config.yaml
head_dim: 64
init_std_up: 0.0214
lr_mult_down: 1.5
warmup_steps: 0
decay_shape: "linear"
final_lr_fraction: 0.1
train_tokens: 244400000
steps: 7459
MLP neurons of a small language model. Each row is named by its layer, matrix (gate and up: input weights; down: output weights) and neuron, and shows model dimensions 32-127. Each number is 50 + 10 x the weight over its row's rms, rounded and kept within 0 to 99. A neuron's up and down rows have the sign that makes its largest values positive.
A block is one neuron, or neurons of one layer that tend to fire together. Before each block is what it responds to, as a language model described it from the Wikipedia text at the highest values.

Responds to: Word-final name pieces. Final subword piece completing a multi-token proper name, mostly US places and states, e.g. Baltim-ore, Louis-ville, Connectic-ut, Flor-ida.
L4.gate181:43 62 53 56 62 52 84 54 43 67 33 41 49 62 46 61 44 55 64 43 46 36 47 61 50 40 64 47 50 48 58 46 65 38 49 69 41 32 54 58 55 40 53 47 65 60 60 40 51 39 52 64 38 50 46 49 52 61 48 35 56 46 59 52 30 66 54 44 52 39 47 69 42 56 48 41 61 62 45 36 53 47 44 58 59 63 48 46 48 56 54 47 44 48 45 74
L4.up181:54 56 41 50 52 36 33 35 43 56 62 36 44 27 64 42 48 33 55 34 70 47 44 48 62 65 71 66 51 46 51 41 60 34 58 57 63 42 50 39 51 51 57 66 66 45 77 55 43 45 43 55 44 47 49 43 36 47 48 56 63 47 54 40 39 62 57 54 55 63 63 52 45 52 36 55 49 67 69 66 38 45 46 73 56 50 56 60 44 62 38 46 49 68 64 54
L4.down181:26 46 51 55 45 50 51 47 45 61 68 48 43 60 35 39 46 29 51 63 46 57 56 64 40 48 56 52 41 51 46 58 57 61 35 45 68 56 47 39 51 62 55 51 51 43 50 49 40 52 41 59 48 64 33 41 45 37 51 52 64 55 68 33 31 42 48 64 58 51 39 61 62 43 49 39 57 49 55 41 36 50 60 52 50 56 54 49 50 48 53 49 42 54 56 46

Responds to: Place-name completion. Final pieces of country, state and city names, such as Detro-it, Icel-and, Connectic-ut and United States, in tables, lists and prose.
L5.gate91:55 39 60 71 49 45 64 64 78 50 46 52 50 58 39 31 42 44 50 42 49 52 51 55 36 42 58 48 54 49 43 32 74 53 53 42 47 44 35 60 62 45 57 37 55 60 61 31 28 49 48 40 41 43 46 54 55 66 56 49 60 40 46 46 52 45 40 38 45 42 64 60 37 57 53 38 65 55 43 48 33 51 65 38 61 59 54 37 78 47 50 55 59 55 53 51
L5.up91:49 51 34 42 51 52 64 58 43 70 50 55 49 58 40 48 48 56 36 29 56 56 34 72 55 50 60 57 63 38 37 52 59 53 70 55 42 42 64 46 72 54 51 54 45 51 63 65 46 49 48 50 57 52 56 49 57 42 38 55 51 40 57 32 51 67 59 41 55 61 74 67 51 50 39 49 70 58 51 34 70 50 49 49 61 50 47 47 61 55 56 62 60 49 57 55
L5.down91:65 51 47 63 45 43 45 54 73 44 51 49 61 54 47 51 38 39 33 53 48 41 51 55 41 24 66 48 55 50 36 48 49 20 42 39 43 46 55 48 76 42 54 36 45 43 35 46 55 60 46 24 48 39 60 48 45 52 67 44 58 35 48 43 39 49 44 56 43 36 44 47 57 62 42 44 46 66 40 53 43 47 53 42 43 52 42 69 39 65 53 44 62 61 46 52
L5.gate360:51 40 51 55 36 54 53 41 50 57 62 37 41 52 55 59 38 35 41 41 44 56 65 62 46 36 55 53 69 57 61 36 53 57 47 49 52 52 29 61 52 64 44 52 52 54 55 38 44 53 35 48 53 39 40 45 50 34 47 70 31 53 72 57 39 55 53 40 58 54 57 45 54 52 61 47 65 60 36 24 43 48 38 66 49 48 54 58 47 54 32 54 38 58 56 50
L5.up360:52 52 46 69 57 51 65 41 50 40 45 57 33 51 52 43 51 43 63 36 54 44 50 63 35 60 53 63 54 50 65 57 63 49 41 48 48 54 72 60 53 47 51 54 44 61 61 39 46 62 40 42 48 51 55 39 65 55 55 43 60 49 38 44 46 70 36 41 48 48 56 42 50 48 36 40 67 57 56 42 53 38 46 78 46 38 74 56 46 49 53 40 69 57 38 48
L5.down360:51 59 67 59 52 63 62 53 43 64 50 42 49 44 44 55 46 68 32 71 38 50 43 38 45 43 50 56 40 58 57 45 54 43 55 50 40 48 38 49 49 57 58 58 54 55 56 51 34 50 68 40 62 52 40 44 46 51 43 65 61 43 54 31 52 43 49 52 57 64 37 45 48 51 51 49 44 56 62 45 54 55 48 43 43 28 49 54 63 50 62 46 55 67 74 36
L5.gate371:35 58 61 48 40 66 45 49 65 45 38 42 41 41 46 35 47 40 36 40 64 24 54 44 47 47 52 38 56 39 39 54 47 42 52 31 55 51 53 37 44 70 45 25 43 58 59 52 51 57 47 49 40 55 42 54 50 54 38 62 50 53 44 45 53 64 41 52 61 39 41 23 63 46 45 62 51 58 39 60 46 54 52 73 45 53 51 63 69 47 38 47 59 36 41 45
L5.up371:47 47 51 47 60 50 46 64 51 36 34 42 53 49 41 54 51 39 46 52 40 52 41 50 48 31 59 50 57 39 46 54 70 49 48 56 55 55 84 41 54 65 33 44 51 53 46 57 55 39 38 49 35 26 48 45 27 43 47 58 43 41 49 51 35 66 42 39 47 36 38 61 65 53 39 64 56 42 61 39 51 55 56 39 69 45 67 59 57 49 48 67 48 62 49 62
L5.down371:40 65 36 57 71 60 46 43 48 53 48 58 56 21 68 60 52 39 51 42 31 27 40 45 52 36 55 66 43 46 67 52 57 49 54 55 41 55 57 40 56 63 46 50 55 49 54 46 54 43 42 58 60 54 63 60 37 42 57 31 66 67 28 48 41 34 60 59 48 56 31 52 55 59 73 38 41 49 54 39 64 44 46 54 34 55 53 50 64 53 56 64 51 42 61 61
L5.gate416:58 21 49 39 54 52 71 60 51 48 75 58 57 43 49 44 70 34 40 28 69 29 53 53 50 49 56 51 53 45 34 28 66 59 59 47 54 58 29 53 55 56 39 71 34 47 60 55 60 57 35 50 40 48 36 52 55 53 37 41 56 56 56 74 43 48 46 42 56 59 50 41 54 56 45 25 78 67 54 44 50 63 72 43 54 39 57 66 58 46 69 55 68 36 65 49
L5.up416:62 40 40 60 52 48 46 50 67 62 47 40 69 57 53 44 44 53 33 42 55 43 54 46 46 42 40 55 49 45 48 44 44 54 56 47 50 64 50 37 41 68 52 42 35 60 70 51 44 61 72 46 38 72 59 41 59 74 40 54 44 40 62 43 63 56 64 41 50 70 42 47 55 64 37 56 63 73 39 43 35 55 54 42 50 58 58 45 52 53 58 64 62 35 62 44
L5.down416:61 64 36 59 51 38 46 39 47 50 42 45 56 44 43 46 61 46 57 64 68 51 54 52 46 50 66 48 47 54 42 42 53 38 57 37 41 50 60 38 53 44 38 48 42 48 41 33 57 48 61 34 48 54 60 41 52 31 70 34 36 47 53 50 37 51 45 62 56 42 52 26 53 47 56 65 45 63 44 63 40 44 69 58 53 53 69 45 41 62 58 48 68 48 49 29

Responds to: Article "an" and determiners. Mostly the word an (also An, his, and German an in place names), plus some word-start pieces like Met in Metacritic and syn in synagogue.
L2.gate249:39 57 50 44 54 53 53 56 56 47 53 46 77 38 51 59 44 51 48 49 51 35 51 45 55 45 26 62 29 64 42 49 67 50 39 43 35 46 36 48 53 41 52 41 58 45 33 39 52 48 50 49 37 59 35 42 40 42 47 42 43 49 45 63 57 48 52 52 28 60 57 54 50 35 40 48 69 65 53 48 67 41 60 58 61 39 61 47 52 62 48 50 48 49 47 71
L2.up249:76 51 36 37 43 39 57 52 56 36 61 43 42 61 52 65 41 36 31 58 57 50 43 47 51 49 49 58 42 46 60 57 30 56 42 47 34 56 65 45 54 66 46 50 51 43 60 59 37 58 54 44 40 56 57 39 61 62 62 40 63 47 53 48 52 49 54 42 40 43 62 33 50 47 40 63 36 37 56 49 52 54 49 51 37 51 41 51 64 51 38 44 28 38 54 66
L2.down249:43 63 65 60 59 58 48 50 59 54 54 44 56 71 50 36 50 51 53 57 50 50 45 47 47 52 67 37 72 33 48 50 48 38 44 64 53 33 56 63 54 46 41 40 51 55 71 54 52 36 48 69 36 25 52 54 44 62 62 58 43 51 53 46 63 63 62 68 36 61 31 57 56 57 58 49 48 34 65 60 65 45 46 49 43 37 57 36 58 44 53 49 47 61 56 31
L2.gate447:39 59 57 47 64 51 45 44 40 40 36 42 51 50 37 66 56 65 49 46 64 58 49 32 57 52 47 49 55 56 41 61 47 35 40 47 66 41 43 45 52 47 53 56 54 24 53 59 41 56 55 64 45 59 31 55 68 64 51 54 46 62 56 47 48 61 37 34 58 49 47 58 63 60 65 31 43 29 58 46 51 50 59 33 48 52 65 37 54 54 62 48 51 42 45 48
L2.up447:38 46 49 52 46 72 44 47 34 53 50 53 52 49 42 56 44 58 45 44 45 39 46 55 41 44 61 52 55 49 57 59 63 63 53 63 59 53 51 51 48 35 47 51 41 44 39 58 38 44 43 52 66 68 64 50 44 52 47 45 51 57 69 56 39 44 38 41 70 60 55 49 56 42 54 40 53 58 30 56 58 49 49 51 47 53 32 32 48 41 45 51 38 56 61 72
L2.down447:34 60 65 44 50 40 51 53 56 44 57 55 64 50 42 70 54 56 54 51 58 54 70 43 61 40 51 56 50 46 39 53 44 46 56 58 51 35 32 61 42 33 44 49 46 48 48 46 62 52 38 65 54 75 45 56 56 55 48 57 32 43 58 47 53 70 46 47 53 56 62 71 45 45 57 37 49 37 31 57 42 51 65 43 53 53 58 53 48 64 49 63 51 54 34 48
L2.gate643:38 48 54 61 40 54 62 54 33 54 45 58 44 51 34 43 45 54 56 68 32 55 56 43 56 55 68 56 52 34 62 70 56 68 45 50 47 32 37 38 60 51 60 47 56 42 52 36 42 55 45 47 64 54 46 66 64 33 57 36 50 53 49 39 56 53 45 41 41 54 52 45 50 49 61 59 38 65 31 46 32 62 38 51 66 41 51 45 46 63 47 44 44 45 42 46
L2.up643:37 51 50 44 64 40 57 57 50 40 64 42 46 61 48 41 51 51 50 45 66 47 30 42 66 50 56 48 49 51 43 42 50 42 51 48 40 47 43 19 59 52 52 52 38 39 74 50 28 62 26 54 61 35 51 47 58 50 53 48 39 51 36 66 43 41 54 52 51 34 59 53 54 51 56 47 24 64 24 54 38 27 54 39 42 13 53 42 38 41 44 70 50 53 59 55
L2.down643:20 38 63 55 37 55 57 60 47 48 46 46 36 52 53 63 52 58 59 50 48 43 53 40 60 39 71 54 59 61 69 53 52 48 48 63 39 39 64 37 66 48 44 41 36 46 63 49 47 50 34 60 53 37 56 59 49 62 50 48 41 48 47 50 42 38 49 44 67 45 44 49 36 41 43 50 45 72 43 39 34 43 57 50 45 49 58 56 38 44 50 48 45 51 38 45
L2.gate759:54 42 49 49 49 50 52 37 28 67 49 43 38 60 44 41 58 56 60 37 61 51 47 31 38 35 59 59 41 48 39 58 43 60 63 54 65 57 41 28 62 44 56 28 51 48 46 40 55 41 53 48 43 39 61 54 51 43 33 53 49 44 61 53 59 41 47 48 70 66 40 59 59 75 33 59 65 58 57 40 50 40 53 59 42 45 54 37 52 42 65 57 35 69 42 43
L2.up759:68 49 39 35 54 47 42 36 43 69 59 42 48 50 42 49 65 29 52 51 50 52 43 46 54 51 52 43 56 62 60 40 47 38 41 60 59 31 50 80 50 44 60 49 48 34 56 48 42 60 65 51 55 43 51 63 43 61 55 54 61 49 62 55 50 59 58 66 55 64 56 66 63 36 48 51 47 53 43 55 49 42 54 43 53 41 57 59 46 44 22 48 51 61 23 49
L2.down759:50 43 51 44 16 51 40 48 47 51 52 74 50 55 53 46 51 54 42 50 58 64 51 42 40 36 58 46 44 47 45 40 48 51 46 49 68 34 68 40 56 54 53 52 50 63 39 58 23 49 32 59 49 45 54 60 51 64 46 47 70 43 49 47 57 42 59 56 46 47 32 60 52 58 44 46 68 60 64 62 68 60 53 59 43 53 55 51 46 59 45 42 49 49 63 50

Responds to: Country name endings. Final pieces of country names and nationality codes, often in sports result tables and athlete bios, such as Scot-land, Malays-ia, United States, DE-N.
L2.gate307:58 48 64 42 45 51 67 54 74 49 58 58 57 45 35 65 40 28 22 46 39 46 40 48 49 33 36 66 42 73 46 33 61 33 55 39 56 52 51 67 50 44 58 44 50 66 51 67 39 47 48 57 43 52 44 60 45 52 40 46 40 36 46 71 24 50 56 39 57 35 43 59 47 52 46 44 56 67 55 42 54 34 52 30 46 57 61 40 46 70 74 60 61 52 44 50
L2.up307:54 64 44 54 57 40 40 50 68 57 60 65 47 55 53 41 60 63 53 58 49 48 57 46 59 41 37 60 60 66 48 42 63 24 56 59 50 49 47 50 61 48 34 50 54 64 42 48 41 58 39 47 50 40 53 52 62 56 39 39 38 29 52 57 49 47 47 38 46 46 79 49 51 72 57 46 59 53 41 35 59 39 48 38 48 36 42 41 60 45 68 21 73 64 40 51
L2.down307:54 55 51 58 54 43 62 25 49 52 68 58 51 47 60 58 56 46 38 54 65 56 48 68 47 37 43 57 64 61 53 34 59 38 68 48 54 77 51 35 50 42 40 47 52 48 48 43 53 45 50 64 41 43 60 45 68 53 65 48 62 50 54 49 61 61 53 42 46 46 62 43 52 74 43 40 68 55 68 68 68 54 35 49 59 34 49 34 50 60 49 52 59 58 63 49
L2.gate426:51 42 70 45 47 42 46 51 62 59 48 52 54 38 54 67 35 39 43 51 48 59 61 62 54 39 48 55 45 52 40 44 52 25 55 55 37 52 56 43 38 50 67 42 57 48 66 24 45 57 42 46 39 37 41 54 51 35 37 55 54 35 56 72 61 66 52 56 40 46 57 41 34 62 65 39 58 45 51 52 50 55 57 63 32 40 56 47 54 49 47 70 58 71 54 30
L2.up426:30 65 49 49 59 35 62 55 65 52 65 48 47 64 51 49 57 34 37 48 48 57 59 68 45 48 59 56 36 61 53 38 58 29 56 37 53 60 47 47 47 51 60 57 44 65 34 13 43 42 47 55 46 43 30 56 51 27 49 52 61 41 47 45 57 59 57 53 52 55 49 38 36 65 54 44 54 72 60 42 41 61 63 55 41 46 56 48 70 40 59 45 57 43 48 47
L2.down426:39 52 53 50 60 49 61 51 47 65 64 51 58 53 70 54 59 42 35 53 58 48 63 55 54 40 55 69 56 63 47 40 66 35 59 55 38 61 52 63 40 52 59 48 54 44 38 31 40 50 58 64 49 32 33 42 55 26 46 46 65 44 44 64 60 71 58 58 46 47 58 43 55 51 54 56 61 72 47 49 51 55 62 52 50 33 60 43 31 54 62 51 68 41 67 51
L2.gate552:54 54 48 41 79 64 66 31 71 49 60 52 58 52 43 51 62 49 34 40 58 52 55 55 53 45 51 67 67 50 43 41 52 38 60 56 38 39 55 68 39 32 53 52 38 53 37 56 43 41 43 25 36 57 41 63 36 57 42 39 51 70 52 33 33 46 30 52 45 37 60 56 43 56 43 56 54 59 56 40 50 37 51 58 57 60 45 44 57 40 51 35 51 57 54 47
L2.up552:51 52 49 43 49 45 74 55 44 55 51 55 42 56 32 45 57 49 47 47 35 46 65 55 38 20 33 45 26 55 54 40 47 54 68 26 55 63 47 41 43 47 56 55 68 60 47 49 49 54 46 59 37 53 52 44 60 66 39 53 34 55 43 44 50 52 37 59 38 37 49 64 27 44 48 48 48 57 54 53 46 46 39 48 40 54 38 45 59 50 58 44 44 42 48 58
L2.down552:60 67 64 35 50 50 59 41 57 57 65 56 46 56 37 56 52 47 35 42 48 43 53 48 55 46 37 41 61 62 64 53 51 53 63 60 60 49 45 56 45 27 71 56 49 59 41 36 67 36 70 31 61 34 53 23 48 48 61 38 50 70 31 46 47 53 20 46 53 46 57 46 72 48 42 33 34 56 40 31 51 28 59 47 56 48 43 35 36 54 40 49 56 30 58 60
L2.gate751:31 60 44 64 46 50 28 46 48 64 52 59 43 53 57 33 43 41 37 38 53 48 47 47 51 45 68 68 47 53 59 34 58 45 46 50 49 57 51 72 58 44 53 49 47 36 51 52 48 41 63 38 52 48 39 59 44 42 35 29 45 46 44 78 46 51 41 59 45 51 51 46 35 52 45 41 47 54 62 61 58 50 60 48 53 51 37 58 64 43 49 52 67 54 44 63
L2.up751:54 38 40 66 48 43 63 53 58 55 67 48 58 47 58 57 53 42 48 59 54 59 50 68 44 60 51 41 53 62 53 43 47 37 52 33 47 55 66 69 50 36 43 32 45 41 62 48 53 77 52 48 47 48 54 68 40 44 56 29 46 34 50 73 63 65 46 42 42 42 51 55 45 45 48 46 62 31 46 36 64 55 60 49 53 60 61 63 55 61 58 35 58 58 44 67
L2.down751:59 36 42 54 58 60 54 40 51 58 45 58 41 41 55 59 71 39 64 65 69 52 63 51 38 46 62 38 54 44 45 51 63 41 54 43 28 50 51 55 62 42 54 34 49 61 39 49 67 47 57 60 58 55 37 44 39 48 52 34 41 49 50 56 56 59 49 45 54 52 42 51 41 56 32 54 57 42 41 55 44 53 53 46 53 60 37 45 61 66 49 49 54 56 48 54

Responds to: Vowel-initial article tokens. Tokens beginning with A or an, mostly the article an/An and sentence-initial A, An, As, According, Another, often right after a period.
L5.gate330:44 46 32 59 61 55 45 59 56 40 45 55 49 43 44 57 52 30 44 58 43 50 36 43 65 48 53 46 41 63 64 45 52 53 52 59 51 38 60 41 34 45 51 52 40 47 63 34 35 51 56 37 45 51 61 35 56 56 35 41 36 42 39 46 63 45 53 50 50 44 50 37 60 49 62 56 53 71 64 57 46 74 57 35 47 28 39 35 46 54 42 42 24 50 48 35
L5.up330:61 53 43 51 51 38 52 48 34 53 44 61 31 48 46 50 35 29 37 41 39 68 67 57 63 52 50 55 63 54 36 41 71 51 44 63 56 52 42 39 43 71 73 46 32 43 46 50 58 56 36 47 52 56 43 62 51 53 33 62 41 43 49 52 42 57 43 52 53 49 50 46 54 58 42 51 49 46 43 70 58 57 58 39 51 40 68 49 61 26 43 50 53 66 59 42
L5.down330:43 26 43 60 50 65 64 54 58 47 44 40 43 37 52 57 51 40 55 61 57 65 48 53 60 45 32 41 48 41 44 55 61 45 38 56 68 23 41 61 33 44 51 63 73 35 34 71 43 55 49 60 48 37 62 48 46 40 63 58 49 34 65 64 54 59 44 34 53 66 63 50 59 36 57 31 58 52 58 70 53 51 55 33 58 48 28 42 56 54 41 66 62 51 56 62
L5.gate456:45 64 57 67 54 60 41 38 53 54 57 48 55 34 48 50 38 24 46 48 43 50 50 68 58 48 84 51 63 55 42 44 32 41 59 53 55 52 35 49 56 51 66 67 59 38 59 47 44 62 57 48 79 68 53 61 48 45 53 50 61 24 62 54 57 58 57 50 57 60 49 54 60 52 47 59 48 49 50 44 42 62 53 43 57 51 50 55 50 44 49 45 55 54 46 60
L5.up456:39 55 58 45 56 62 63 56 30 50 55 47 46 45 45 58 49 52 49 47 49 59 56 46 50 39 57 21 42 45 61 46 42 55 55 35 68 53 58 43 61 43 50 56 56 56 62 52 57 47 43 48 59 48 66 53 37 53 54 51 56 55 57 37 58 62 50 54 50 43 43 62 64 43 64 54 26 38 44 63 39 56 53 42 57 39 38 28 34 36 40 46 47 45 61 47
L5.down456:43 47 69 58 58 44 47 53 49 50 47 42 51 32 42 62 44 56 51 43 59 56 40 41 56 49 56 37 59 59 70 55 54 67 53 48 51 44 69 34 59 55 55 59 60 16 49 47 43 45 44 42 57 43 63 52 50 53 50 61 66 38 36 63 67 57 53 53 41 69 29 65 59 45 38 50 46 44 44 46 43 52 57 41 43 31 64 44 41 38 55 42 42 59 40 68
L5.gate458:49 36 42 46 53 36 56 57 29 56 42 55 40 55 46 52 51 63 37 55 56 66 47 45 65 33 56 50 49 59 64 40 55 57 64 48 48 45 63 57 52 57 42 38 43 43 56 59 54 35 51 46 59 56 51 67 60 46 54 37 52 42 43 54 61 56 54 57 37 54 39 55 56 66 37 59 53 46 57 43 54 46 66 51 65 41 46 42 36 49 63 60 27 49 70 44
L5.up458:46 45 48 58 71 53 52 31 57 53 43 53 54 51 45 54 45 71 35 30 50 56 35 52 57 55 50 53 42 75 51 28 40 67 43 52 47 53 62 40 58 49 47 50 62 43 60 49 44 49 45 47 60 69 56 53 48 55 24 40 45 54 42 45 60 51 65 37 60 52 49 44 47 50 54 74 29 74 50 57 46 53 55 38 66 76 58 48 66 47 50 40 41 47 70 45
L5.down458:57 44 61 56 34 56 55 66 50 45 62 48 55 59 49 57 55 34 49 63 44 50 66 47 59 42 47 43 40 59 62 47 45 59 48 59 49 62 55 48 54 44 43 45 60 44 55 48 50 39 46 29 58 61 49 57 62 52 63 52 50 43 45 45 66 48 55 50 46 61 31 50 30 53 63 39 34 36 45 43 65 57 58 39 52 29 60 53 45 59 29 60 53 53 43 67
L5.gate715:44 39 57 42 45 50 59 74 47 63 35 49 40 49 42 46 56 46 48 39 50 56 55 53 41 65 69 38 69 49 54 46 50 46 41 60 47 40 56 55 66 43 55 44 65 56 49 49 40 49 43 55 77 70 41 44 61 42 51 37 59 42 38 59 45 36 66 41 66 49 49 48 44 53 46 50 40 50 56 61 43 60 53 55 47 45 44 53 53 48 67 59 60 63 51 35
L5.up715:49 56 53 57 63 62 55 25 65 53 53 41 26 55 65 53 40 50 44 57 46 28 45 59 52 43 65 55 62 38 42 51 48 49 47 67 41 53 52 41 46 62 50 50 48 68 68 54 66 55 26 51 41 47 57 50 44 66 60 50 56 50 54 47 48 57 49 62 50 56 52 50 55 40 64 54 54 53 65 39 63 52 58 46 55 46 59 54 36 40 43 43 36 66 47 34
L5.down715:55 76 61 45 54 30 57 70 51 41 55 38 41 55 39 30 55 75 57 42 38 49 59 61 43 41 52 50 44 54 48 47 51 37 53 53 54 32 50 64 49 34 44 64 52 52 37 68 34 37 49 49 61 60 45 54 48 37 44 33 48 43 55 32 51 51 46 40 55 40 59 63 34 51 39 60 51 44 62 71 59 64 65 49 54 55 45 46 43 44 50 64 53 59 48 44

Responds to: Paragraph-initial first token. The first token or word-piece of a new paragraph or sentence, mostly capital A after a line break, e.g. "A caravan", "Again", "Although".
L4.gate204:66 43 33 52 45 41 64 36 39 64 46 47 45 47 39 40 46 64 63 47 38 44 53 40 52 58 68 50 53 57 48 49 43 43 50 51 65 64 48 67 59 47 60 38 65 58 67 46 58 40 50 55 54 61 55 49 65 32 56 43 42 38 40 44 61 51 48 55 50 49 47 54 59 57 53 68 50 78 49 76 56 53 59 42 55 50 55 48 35 50 50 52 58 57 49 57
L4.up204:35 32 38 48 59 55 49 41 53 58 44 51 42 38 38 61 26 44 59 31 54 62 59 44 62 42 30 54 54 54 52 55 61 46 50 54 59 36 57 34 57 37 41 58 45 49 53 53 68 58 44 50 54 51 53 31 49 45 50 64 57 47 61 40 57 52 52 43 51 67 56 62 38 54 50 57 42 56 36 74 58 59 29 51 59 51 64 69 44 38 52 47 45 49 42 47
L4.down204:44 39 58 40 58 66 46 57 54 54 37 41 44 61 35 60 43 54 48 46 43 56 46 48 49 61 52 45 44 54 46 51 62 49 43 74 69 30 44 35 60 40 55 60 52 43 44 51 48 62 47 36 56 42 67 38 50 31 63 41 56 43 53 63 40 45 45 68 27 44 48 63 36 44 50 53 44 39 55 63 50 67 60 55 74 71 51 41 43 42 46 60 53 54 51 46